From a checkpoint of a small transformer trained on Wikipedia.
Training: a variant of Muon for these matrices, 457M tokens, 3489 steps.
MLP neurons of a small language model. Each row is named by its layer, matrix (up: input weights) and neuron, and shows model dimensions 288-383. Each number is 128 + 32 x the weight over its row's rms, rounded and kept within 0 to 255. Numbers have three digits each.
A block is one neuron, or neurons of one layer that tend to fire together. After each block is what it responds to, as a language model described it from the Wikipedia text at the highest values.

L3.up1135:140108130100130103125106079143177164130119097179127098114045194108131187113130104080113153158113103155071126082121102136126141150100182107100063074038171158116146076150140078122118130093083104180100157114092087128136167119132127185155152176096076142122120034124096131133086139184123162112
Responds to: Past participles and adverbs right after a form of "be" or "become" in passive constructions, e.g. was renamed, were largely, became widely.

L4.up53:126090159078109161152111128123126135109151082138158064147157147109182089115177062148110132153085174111101118107079123120112166116146122158118174147137128089157126127153104131099160138147138193094160119198143116158184124102189070060144131099142133087135141136087192149103150110118173103150
L4.up453:094149149090160137131055068114077182093157122119083132136096172150109133144110188088124105096123153122169191113145072136121133097051181122149140107133085107082133117078132156051086167068164172072126155142128217099146103121179158079110132156105105106093119158111115155093105093109090080079
L4.up977:174123126077169070162170136158151154122128161119184113147111213133144102118117135167124133168100125129150092146168049152119159117177101116109054112114165088096159184151112083125113177158089120171108138104155167135105105100132136127129138150146107120149209140110170100112110122163122113108
L4.up1203:104114070126157164110134113139089170118100137090106118121107150164091121110054126106153079150159134136150174114154111186095104162166076085139147136147134123119133124131071106113133150128054122163199111075188137164158131132117145120155136137162115112175112145090150161197149157158117179133
Responds to: The article "a" starting a noun phrase after verbs or prepositions (became a, has a, as a, with a); also occasionally digits in figures like $16.8 million.

L3.up384:135183103139096099077078209039097138141151073116123118108105173106143108107140169060123108136121096112126162115114093141064134107101154063143157146144073041110099111099072164150047140133134135119084146096167059060084097150147174126169162132108211061119105198118100194135169118132129118119
Responds to: The standalone indefinite article a, typically after a verb or preposition like has, had, with, in, as in "has a station" and "finished with a 7–9 record".

L5.up151:125118063129122107101085104162116113142119132138110076147055142072086141108109142136060099124161132105155158139115091123161179152093162178119105120114054128111085176126101100110133130175101125169189150112093147175070128183149096086173111151121156145141105097159131085165133110107146152162
L5.up315:167139121134124062102184129138168148176132134135087135094156139102160157105092152090093139115135131160120131124105069105174162141131154109127098123133154078168106082139117061150138119155103120150198151116086155212137118085074128091121201164097125158132162118094134090100109133129124133081
L5.up455:105121080106126094138091171119089143117141121126151139127143146087111109124102094129116092127129102139147131137140130109111145142114177207127160060158122218083090130110105114114086171138125123199092108134079105116137084135122151171097094167175113071164130172120115164085113144120077126148
L5.up540:154152186096128119105099079173119163144035115114113144147125108102162108121166073131121177076115135111130175121192129136116081119154110151065149086150157130124030112127073066138151145098157164157132146140088125171121078091088140135134146109147110069151121114110101118130098092109142137085
L5.up576:144119143101195113110140128141108156167090078103158137120132157135108100130108188121184150129172173093110132170144093121079116095109108106121084078166070118150155066162090096134100083173138126116098086153107174103185068136169180141167065110111113159117138139126102089167139068126055154116
L5.up671:126131070092087078108110171143097208085134063076130134106118133101106119174092073117173079138152122116126141154106152095138130092137171129092149091130131142174150072093140106167095153128161181146105135095148105218139087150149146084137126163142106168114092079118092120071127150110086092088
L5.up702:056132121069139059137137114248114125145109201173159129167119138116080143084120195110143131144167151098124104144114102091122141095118100127024124131155171165114096105113089100157143092119098170150151096114130138153130100169084088096139145157131090104159138102127139138185067131129159117102
L5.up789:097093117120162102117110116176119126136136134176123143113043179115144166058084158139154131105133093158071114130085103168115093124129129148159105119155154104079106194079105081140062134161124169217109080072148151157145109127098183137096180142113122125116136094105098215173153141112081063130
L5.up794:126117202118067100166151139140162122088141119111129128151118117113155117134113140078133105179203131098109148186114129093107129086128118160153152132131080083181118152098162088154100090151149132151135126131109176094166145147179173144110119153155070087144157109109109133167130138046070076156
L5.up932:105085088060161089168143075110146114129128159098141152051113149159097145136159150078118082129088191118126126107061089145127146089180095126077150141134160164131086113124143146173077112091134140137148119107114131156096114180142144133096079102142097171117160148130103140069205138182138158147
L5.up973:172162152075077173124102120117109118129092095126112121089092130113136154176152109138141116155144080078131099098138124158184134096103145151103128106083031124162102129158140140126090179118084172102070089148143128168145054158094151101155160167097108059125110139051123164100129146065050120118
L5.up1181:070227061156196149115120119149063107135094137127119141157087167092126164128088119123123129112092107087118130164160076153089098139119137127111161187147128089122042154148124122127131133157175187112242137209191169141147140157147156141158189156090140064092140128146101128120114087073111185081
L5.up1354:118116132092176149141185103152149146146110189091177189149100127094049137113037147144155127091111153102126111143136182160144151107174095082153155078129110141173090111127116132191062134091141173197191131136140172098155099144133151100127104134171150144118149149128063158108094083125079130090
L5.up1360:104140151105153102128142138122083117088080175133121147174130088203153157167140129099118106110048133104119119136123133097126169123083147151087122175120151131139073034108149158120097103061151156096090101103118094139113122200181166114128124117083135169119122153170087198096236136140128186133
L5.up1473:160134049129151134099119121134126145134144190165179140103097114162167147159174149146112085116130057135093138120088114153116123077187152156136040143139107160105100085139111147137020121156168141208164133140104166145134130140135150070127117180089112126089171120128117168104136131119148114135
L5.up1532:146129120187142056117098137167114154157170085158132096146152124148135180140107125089086113180160103095078109139094120130109140147162171152080171131125077128134095110105104067078151162090083139171117083138130157191209189162154134071138057164166117089227111086161105171156068111131106130121
Responds to: Past participles and measure words that set up a following preposition, often after is/was: located at, known as, built by, 25 mi to.

L3.up376:141189115092054065131146117147149137064142171059165088070139136151130119115149162161110100147160122112063163100138124145126168100162178150132141099153157105136125153150150144153072110081157145097140122151112082164124119118117071161166183078155138096076139074201138138086081130084144085127
Responds to: The word before a bare verb, mostly infinitival to after designed, able, began or in order, plus would, not, can, could.

L4.up18:130177140138124112086154168204121103120110104101107143151131105165130145149102131140112127096101088225180094081157111063110115112138117109144123188072106120119133128138133071115167156115104072164139072105125115122170125150103157109108152101133174159155089096130172100111125109114094155147
L4.up342:134125134073110101193117133106177121126147100099106072074141137119113167162150083178099117124101110144131067109107132091128129179178151089157141150119118147161168117139131093131063113154099123195149169083128147123157202155149138088079129108121106165142116054150102051072081132166101138086
L4.up413:131101120086085144190098205170150075113181164076122158109104125154153133172106144148149163104102135132164055117055118085081112174135108136116139167116112108150140101114147109169098163110145140118102094132153114110165169099152115121120111143139147086185172073107180080090131096104110126092
L4.up1120:114150165122142162169157154169096115127147163145127099085111131144142072124105140132143129133150142125067115099103121118130108146118134080168107133079112125124106086135077043133101079133115126130095125166150052148137149132128134183179104141120156177116109130097060119125128139138119118114
Responds to: Second or later pieces inside words split into several tokens, often suffixes or names, such as oblig-or, prosecut-or, Lic-in-ius, Ver-d-asco.

L3.up567:088137120173097169134112092168159202110125172091117151083116183095099108114114107078093126168144127097104116119085137123137145217151118130096076137149169143091128146110062128131146145168152064085143110123127107159153086191150098068080146158176182120119067090148124127127129103136129146139
Responds to: Commas, closing ")," or " a/an" right after a proper name or birth date that introduce a description, e.g. "(born 1970), Olympic judoka", "Orlando, Florida".

L4.up1200:085094093074091134091125119139138121110143169131166227139112117130095177174167114121114142147106070074098150119106086165142143196126127115142135176155094116105106116106160088152021078122178140101094109182134146127141165185167125127137131131117129140112137097137136107096079080119115120139
L4.up1283:140129124119112111098113114158187177147121150088079089101134128159167107145133152130104107135138085138096195129137123158094123140173145132135148155149123069168110190141143156168127117131126131100112180215035141135141089116112162096195123066081156146034103152167128187092174149089138131209
L4.up1309:128122159101102063188114169088145098054150165175139098164124179138153052161172140113076124139155153142120142055125074173127114139129137081128099136126141118086197143149184103161126105140121118126074153150151175158088169133123120133183128129134164110079139075196134144072138159188153116085
L4.up1525:105198102129075093159140134180146096084126188194087127109106127133092132112111114098136118162115114117099204164074113186115175142155122098120111147151193102121083101095143098153073096128144102113128127193167100153144092098184117130113109093129102115117183055116115111157080156069191121127
Responds to: Words just before a bare verb, mostly infinitive "to" after verbs of effort or purpose (trying to, attempt to, aimed to), plus not, would, can; also stray capital F/N word-starts.

L5.up4:117123108187056107113087096149097100170106105148087120116142127137121136128080154145087142118064096160088112141112147210137122093148112118107160072075101107150118153126161096164164108158124088091103103097110144141171171157095178108153100116154120135136120101133150155155108066178137101192
L5.up53:105089168066150143174145103098081084143097083120060065108104113103113182149101111078048081071163140147091154098139163114161140159158159126117129126119108174063101132186096120148118131164135100088204096188130179100146072135130127185216097140073135142109127115136102152178145098082131079137
L5.up82:095077148127129105173138092138148128122091189081135079100182122105080127107118150124124060109144197136071139079103128141182104150136104087119163123097122080141102127129152077105142115106094111057072080132107143157161192125095133197100156156111088183079084140129180162196147171127103088085
L5.up167:159167076134099136128138169174170158120123131147166128097095168132122183107099113120127114131131080109041114150079165171071107166102179113096118118131127154146138061094143111181170118166116139098137089165162146173098129111118099124151105068161100159154083105136150142144145063180093086106
L5.up248:124155116190088166132132100121110072181094144173136133089119146121129070126023131083150155125093126144105163127107179107182111186145122107061166161190151166109110123155146051114093047176168100109134134163157155133125167132121149114120106050124098177132095150112083111089077136108123068122
L5.up1010:131132148106164164181101177096083106169144094156119146096167088071120115139110133098108110093130159179127102157159102189184134136109156143114122047103084120122114141091122159113169160066138157129121126128122108170113107105110142079151147092197136214102099100102149217175125147152076135145
L5.up1035:158168071134099130104124136115109144147100098148110130143109074113113149124179120089129064142145115131197167161143135130085157114090126134128089090133186115154108118180190180159088109109102135096152104134109076135114182153129104072161105133106143132158162152140156139086082084095116188104
L5.up1075:107136122107066062181071123133156102159134073116091130187134110112097189162167114096097112167117153146098076162071135170219139049157144128101087172117168138124182155112142133131113127108138119151176109165135147139086070152152121118143109129176159156165098126154098156130148144143110121101
L5.up1078:138139114156144159184189126163108098170078122090100088147072141090114113151133163123142105135116097166109133180146107156139095119125169126134174123155119140109136149172147177155097156068150145115167117100119110149151198146171126112124052105103089205096102100141142127229104124152106067105
L5.up1128:070118037144075107083098155129090085101136116083145158080112156107122129111120085102119116154138126128090116084121092097132088155067191078097169116090085167123149131167092089152170112103124187125155106157191154078080131113141137181122129118108130130141117100136174149151108154114101130122
L5.up1189:156117120124084136145129101129102162124097096190160149062124118113108111148143151116057164103137075101147121145048159141151099138158168151124157158144096149111136135116132117128067136122128107150175142129125057091134152136142173131141154155153099147140136093130140176086080174166092117147
L5.up1291:122097077149099143103142165104110104075109137143113178076045125108090128135078123140162105164098100127123109129102118127123134112130110183127080064108159124114088153123150106170106180168167116115148112127105108126115138132097119101134148099179078120111131181188142195117065117109076134162
L5.up1332:121181095119165105133101120148149083145120121157133041133149134102112115114144054133135105116126161083118091113141069120120128121110115053135126161134095158157099187134134120228135170092141159129153077195132112111105075138198133181161141120087144192160093143135089121150106181142147131152
L5.up1481:152220111105094132145128152074096141153129065108167089167067099116131110105066123135182098119181147175096119157112130167214088098139146145080147120139165136109159117139146153141123125122086106182064099083159149168176116093119064102081128144140106167127123158088087174132115134161120110114
L5.up1519:131140123139073139052105105145092111109115095143103127133082122131061107133094113133130109121116081092100089139088142123124121120119133079119110166125128142158071121174171142160046105173143164134154110139149136160064122107124149121204166093165057157166119105176135126124073101161115129153
L5.up1526:082132121148054115162154171093173157095076110138172119086159126125125091150137094079142087094130119113100128145145139155137094145181116062086137186148147194066157193098124165212109128093157144100125145122139148102140086085109118186164095164084094173092077079097144137149064186135128074130
Responds to: The last token of a sentence-initial adverbial, usually the final digit of a year after "In" (In 192|6, in 200|2), also However, Thus, In addition.

L3.up976:089143111118119055112107131108101171093118097123106118166157133094176125142187153094111079177121165087105108165112110155109157150055137139159168102129123137102134159077171165149142188213176101088156091166133194103115101127131077109112168119171122081166132115081122155159112078157095057106
Responds to: The last digit of a four-digit year split after its first three digits, in dates in history, biography and tables, e.g. 157|0, 199|7, 193|5.

L3.up877:129150136130167188123181144118119126116151168141167085115159119160118061105115177131048134096124138120147165132059127105109178130144121118104098141106147030082127147121126110166128204104093076156093107131211143184112142145110197149071119178116088126123110123077126115079120145088111117134
Responds to: Short middle pieces of rare or foreign words split after a brief prefix, mostly names in lists and tables, e.g. Ag-n-ese, Am-b-ika, al-ph-abet.

L4.up473:121155108069115146203129112102084111076072096125144091120101142104104093154155123114145106110083131109103125146173113163137125144131053116112167146076060139144105169168095110214068124183133183079166123159083153141114088104192143136145146149104077157144091114155088137139099198128109147130
L4.up508:086120083133098148165156143123073053059108103109204101138043130123115136146095097135067101096119174155106115166111146144120101229112146102140187108149139141116037170153106145132116134126158121153166074183134160130143137096214122156099119114184064154133058176114137184132061186123130133130
L4.up931:144108156109161110187174112134129077159110134117061096097149094177100141165123124085075100150132085141184149221180128154080097139100127093104147126199071135176123175138088122166104136117119119144177151113163119191098074144182107029095089126124098078119123114155073149134153155179126116143
L4.up1244:106090119119165152123120123193157125085094174138146132112156142149086156087151073137124117147160138128162086149138169167126145201158147097136106161158111135151099185135140126168074086147205123096137082133097108108090143141107115101137122108130096028137051134184109061125111215156195163094
Responds to: Discourse connectives that open a new clause after a comma, semicolon or period, mainly contrastive ones like however, but, although, also therefore, so, and that after states.

L4.up139:126135153129135136073123091132112168135092115122140162118085153124208153104107197142077137118095101180074134116096124148175097137147147147132131132147088104155101123134139148173042148165139107124133131106094135136125119150127139096107087140181133094134103105171157148109146093139116086156
L4.up912:134181117175149175148147119136139117123107155073125115168115206064159101077063125125109188111107176195148114074109131155138132092149096118133172091087136077126049111146140096135093126175178065133114114086138155169141170098101151108068150140167177079116072121131107128126123123130114164141
L4.up1375:170110119137169155138081156175161079182109127155120112112091109098161071083052158146100157149119191127110133118132136192144120140150076083118139136116139134128124129146127113185111160161094061146151126141128158116168183141123169085091108109166119058141097138091118191155139105145173101185
L4.up1473:133162148128119102102102153150132138128116114057155107117188159113124107088129171107085153137105180172101110145123178104127103158143097117147108137116179102125095164118090119155112145149126123154113049094122166112148127158159158147138146109183149080126103175177127133102140099169123137082
Responds to: Place names after "in", especially the comma and state/country in "City, State" pairs, e.g. Dallas, Texas; Orlando, Florida; in India.

L5.up66:194091119089128114157103163121140156143146093178146177106090138147149133160116193095114105094112180109126121119147109112126130162134114101122146134115107110052098187128127141108099062096161114199152110153183141152078118180085152080126180138160149075100155160121072145169119121141157172125
L5.up105:137185142119109178131135082072058165127180090141194124124118089101150133141128098119089118168123187127093151099123049093156124144070089151098160044177146106198081142177109134108055104118160166106093103090086067115137136149127098143132107162192103085141136105149096159122116088143154084161
L5.up147:098113110120076144112177107103165207181153136153170080128121092173168138151073071113125139153137164122117113160107153123107108110161146113073143121156119098176163120158115103192114152071145185112143155177117161132105087155150076098116103117175115129130091107116128132111140130146170140175
L5.up148:147106109028146135101081154125095168097132135186171161132124179138150094130114205123062171191145168129084120135089143118165119080096078119118076142134146116101099110134138144112115131119111117112117116122133151136110108132056138152161128193145137121099123157187105095141057079134106111078
L5.up405:155126160102070173089082168130125184142077112201100137117074111147134125103097139127102125112125162142168169120087119147181102121150157141109111112138121117086141168166126100117123165094131133079073104117126175088224145097197179126131132140149123131172080100098128116081093082137088151147
L5.up467:106078116109107137157112205123051142045185169125119110157124167126109146141134153071147139168163107112139115159130123114147101121126093110134133138158153177122114140178072176117138127100162072108103156103114154123090140142155112080107117123119135114115088139095156102158150177198129122125
L5.up676:172160095137087165097102109147129191191152123149185095138190081079139106076109070116127123132104144075082108178152136115125061154115126098178149185119146184094109153119124123087132141186128122139146098123137151186115118157090110098164117096137132011114087087193137123130085114155127171139
L5.up685:146167125093079126143127155124129130087110146163202119156142124163122103107096150094124054141169150094164145165102120119107100086140147117143144098193101170130176163149105068116056145096113136134181106112112145107114116187180137119134109183166124147112141117040140128155124090120115058118
L5.up746:140174145087115156053100145129077148111111152066160176116094164107126139092162103139169138174177080069150164148144145085140125140131158087167088123121104078179130085164088123123150117139160124103171118066146114100107102105148141137104176115120143167150100104109076164162125133111102114129
L5.up901:151121131072161184086090219118125194157069119176146147115119163153094180132136108120143090156128138146106119131088106040134136150130101134139180122066145129161129114114147147141109128142174139142147093138146150196108103129104096103140124154121146131163153108169169116120117129122104175142
L5.up1125:166120099079062132134181069137113137171017063121123111128135141141102183096150114151147117151119105134125163136131130104125134138148174116127107166204084148178095060143079159125155186179101161154071167153121124177122145145141151068186132112168085108117103093160162121091098125138077111157
L5.up1282:083118100078092124151107161073127119196150087107147107151181122199141153145110102153075090096111147120082079137112177132118115063165084131146147076188092134197090138136047169148121097120136117173105095140172108207140147111158129108120085117091165143086094144065100176139146076113148102130
L5.up1285:137150128123130094049165166139127093133132049119140143136118141204154165103241138106103116175130078105101183120171121117127144093105075095157142116083171116084051098114140145139093111118168145115134128132119142141154068134146056118192162127129088168095132135158142117177136124156149116089
L5.up1289:145128046168121109123144110171141130163111146114093154106138131156103098124058142123145081133160128095151135152108127129123087133151147116091163154133166051115129102144161192139070107114077126143133142132128172158117100085172118126127149163227124104185115170094046157106144105113115165096
L5.up1296:167143095142130176065093079128137111145123124097133109052127143160132088145148126054145169163169070080131163086088106162143206120163090111182139028199097118126165148123137181098118131075200149139101097125133119141186134090134095085115111128141127131121130071093073171153150152105188112106
L5.up1376:216134108116205089129116096096130175121064070176127104152171120117183189088131112170060060123161162139064112141090095119104103134096110115156105087175176094108152130137196102119060172089158115161056078158112073133172055162114070131126148168120093089135119053088118173161156109171058112150
Responds to: Determiners and quantity words like a, great, considerable that begin the noun phrase after had, with, or resulting in.

L5.up7:132124156111155171114162134093120156142095135123073113163103132102122073120127159147134185095168176109214101083184149140101148061149118137183133125121169047051135084153085067154106132126153119143106109137137141140150154134084105143092114113173139189160110140081109072126131096126107124153
L5.up13:182128139105165133209136167124140126173136109124059117170148144162108094210083089146150121100144153213174126106081159133045121091136121142134117176092172099101145107118092049160168149102152113145109120145068199134151081107166137187095197119127099065107111096160162138146105115119116143168
L5.up15:081148167127135162117099178127145107174114140143179128132138121056129159113149119140117100107108109113100075133169105100020135127130163129125088124104098106110145111131057107099105182141213147128128156146090100211088066158168153106111138117142151137147146130105066140141113138140087106103
L5.up56:205126070114101113077147166176131112116165131171157141137160162139132108117172129107138140153173123103165144104161184169066111084131103192107117056156138108173079108137098119111159137127205158132111113095099149143117160122077093118130083149090125152170112116135103143088122135123088123137
L5.up396:182093092115171106166134151149123099155086154113166178126184173133122082163135156169137110160157129136142063148135062082137145099096094121074158149129182086075123131165157100123144132087165124125138190142106134178151177114188170095129074157094083126187100104108160178077131161134139114173
L5.up433:133091076149111111134168138092147142139133181128074118170107103159093059081181150169157077103154091156186076154101121080140154114157143149171148183067190128131102089159084079197123118160117095122083053124158134156191147131139131132159159161139099160152131139092130132122071151093096158110
L5.up505:171138145058124150158120176118145159140112162144138051111072111117056108156177115144123147149113095053085129132128146082116101149183204115181115051117203110121116080116123159197132176181107085161106154160133160114070107180120111179123100146125200120108134142114184096162165129108101144104
L5.up565:092149121127211116091128114095073144095161087147065102097144178106086123100139114097141150110171074140093108095118100134116183121145173087079149120108167121134116161142114106130132132125132119128082103123094119161119116128144165130097126121155171153195093165092119115084097132153141161128
L5.up572:169116148153152131129177209139159054140158143130137123101088127118118115176156156157104139165123080150096126085113114091095144114134195099120082133142137077114142133152124101102104095162119162114105099139159134130198171124109124180101182106161092060111109077159146121130124116129163113165
L5.up640:112127139119085082144146180152093112119133143088092099042108103138152146142119128157161142136156130115121135084145077174055092136154129102135149181070107144091084112110041110123123142114146172110118124136169152142069155095115101090102134099108104098145154099161072159095139116128119106138
L5.up719:118114162127154130122117105147123123136149137169181148136108115140161124157114148102114101149138109108195171148105152124089169129171136168131138120134115070135097102138161095132166152096108111144119164172089133143188140081132180117145124195108122144106120137160144098151136159133145182178
L5.up803:174109100109109045097110056135102113150133153109150129127163094144125130142120127124174098111114109143158153123162119110086123103113156097110131140099124114127117168110177142158118172106140171093091136130172095143164141208142093115091171136137125191086125135092067092101102147128181121131
L5.up1016:130102184153164158108170125169106089162116130127106093069153098109151123108124059148185110168199131101158073101139111104121095085116122139107176131123123144107140110129168113099162119143107115104172141170110119172178099192105142171156152080150138107150121169129101098058124109145176125138
L5.up1102:122132101117134146143145121122175157114093101153123131086146115149097131179170103143208112123107158162124098144141160156090088143094076139121074115143138126113096141156212155121109128088092113165083136149143122154134133152152120123072125103085120119129074115077089087067088111124155117093
L5.up1140:125082087132164069174107151105095091085119126143082098106165149102168155108108170092144114099079086117111141090089105134093102147138081149098122119052140116102139128060088118165088163170139118199093136156152130130158168075157087188128143129080073114106114119087094138151116092064157152159
L5.up1407:121220118148155104140106153185117149131114086137075158169133120189127163186165098087086169182154077127153138122058115155153111111114186114150107180103129098162134149096146083107117203082077129093085129099165150126149169157050082136092085087126152097135124169094058129130066117114113089121
Responds to: Short subword pieces inside a word after a short opening chunk, as in ver-d-icts, gob-l-ins, leg-it-imacy, sab-b-atical, in names and ordinary words.

L4.up605:141126115111158144131166130209132126159144165152122114078078217131135174079148118146087153116128125156091121126127106130162115103130084165138059181162146099076125058095133110167090106165117146240182166147148126095123140126116194092142156145122137138088153092126104160108106132121118117134
L4.up612:108147103072170130186147102168147143129076142129125056132091151126129228093085140155109100096103184103083137087092094110148115135135109114106104161109158128089145111178133147121134077109071145166129090153115081176125078107162142162138081169164105096113168134143119153095117163166149149160
L4.up1210:123114087105096116072144041160120216122209132150100185098050208126175127108166125110102144178135170128109144135138167147110152134163121112130131101141114170124120137108148128096084145093136132110118131147158134135097092116080172106066153125124108159050169074111110089118116107173135103100
L4.up1515:106126104152202144088146070159177090139116098112098137159067201109173175112119118096125129137191131169064142113098101128128162147110146130127141128153120107122117131125147169186139120132081125142124109117139137145168071053117228141167076176114141131079134132102126169165123151146132125102
Responds to: Past participles after forms of be (was, is, been, being), often with an adverb between, as in was released, are covered, been rejected.

L5.up289:158127108120080119158129113175132106137098093124104172109175153102158153165090124098101134108154156184158116206057119117138097133182116113096192175112095071141125098174111105162150141119169105159133112172158067211245130128108181203159179104123106079149140121120099149107092149145102124140
L5.up559:154142108120113125125107103113116096091087131160185101103139161082100124136045129121127112112135132120156169145155115172189153175133144115174126082167110157129091161163184114150093190174092114110132141147136187118113130090146088104152111142195148127143132141135188166089110162089105112120
L5.up645:166106166094154176111085143099110174101151090110118212143168132102110063135113133084111113101152133109137133110124139117124143134130127126121129101115154104154141129090123164094104124127192119114116096134044150165165164099175118169120162168080160159118152137159189138128055054178067132163
L5.up683:107111128060160092152103109172106152121129120146160168079120159119105082093160141084116103206110152150142172168121108117170086125137154087117104082106175057104105145144042151039104116139148096134115038064159114135163141120133166222181150139125154095161151119134101096076125192150169155138
L5.up862:136139126088170173120172127120050121137138122186120158126092172121097095129070182171108195163181159090086109166116162134101127127149137140139142121115118135109129162146077161123083123186110094145145152196136194064070145087168123123157183105097168125116158134156102148145109150147103121163
L5.up883:138113056084094169137113137133118096162151112178196067112132162125161096107031084120093148143103112137160144155111126152142082115113146167065141120144127072150102151121135112167140130087147134146095133157155102163163123127131147100069167140172048150123100095146156139098207172108117159136
L5.up967:159122097093126155071113151147119141133091145103078142155134151116139128171170126080134124148138133181166172155116148181111132169174057126090117108169135091101117112120162149111075055168134071048124195115126114150137074132157121122129084088138139075129098139132116170116150103123070141192
L5.up1088:099090070148125077149113118183112153186203172103150137102087090178154193084089073086112164131105113155097079146089163116087185123170126134138150121141105136121102146095132151113106163071101091089149115094111152170108159173150080119122156139095103104095123151114128120123140118139100174163
L5.up1113:105122129126116123134088146135172146152098130136209082053097170115084096117143067069113120172109134128145178140109173187147188085114066076198142106081102120128136172141160123129131142147143110109127145158124130118122133162121083098124187111106139103124063117164106115119119136136120126193
L5.up1196:144100116128132132145089073117155150146154132036165120163172147149134103108132158082134158111160083112151126157116182095146094109178130159169139116190138129154157105110064096148108116170139110110124124163135154184142117117103137100093118151086117114148162111120124160048083140114124137146
L5.up1217:130145171125042112072179140135093116137130112134166159121120052192128091126113144110105125114193146118131166138140118134146153071125158100135117150129130084116081129103141108147090088201141180090170156164147155141134104140117145162144174115160103152131103162131131093121125062143099148147
L5.up1250:142148124134155155122057142122126131086122093088137202114164130107136108113136098095106132119092077136107163140155084100161184101138156165095142164135107172145110152126173081142092130173189118162103125178110120193133109205122115136120189146106136132139111156136130117079140128089088135069
L5.up1320:147128117075099109074083161158141133037086144115153155164109135116126139120074139121077108169115106134220059148128097119139159197130144116183198121148143127153149141090117097095061125137172146124130099114129091139095135135095108117072054155151135138142149151130199201129094202131111105126
L5.up1462:113100170108081110105100172143123105166124162116124134065094103142111105132128135133127128164092114130121148112093086184134146119125045106142227109151116127117106197137161111110080154077132128074108150163081132146109150171154145094144122133106147140115207084118123128147086109110152095147
L5.up1505:098189096104085174166168107124100220146118093121136178130156148142137081126119118131098091173121080164142129091144099150153137137145105158114137114146148119141162091097065096117139136070151104072173123075142112104109124156123135140066129098098129056093116106123097124140172140127121167068
L5.up1510:102089111077071033021096107060208085181149209157215153115145092132106120111177119133150112131081088118118111118118096112136112161139153095088171116135051107149181160123135137098121136094148134079126126144103152140154142128164102132177059112107144081140101170098131114134228114140112082077
Responds to: The word "to" introducing an infinitive after verbs or nouns of effort and intent, such as tries to, attempt to, in order to; occasionally modals or be.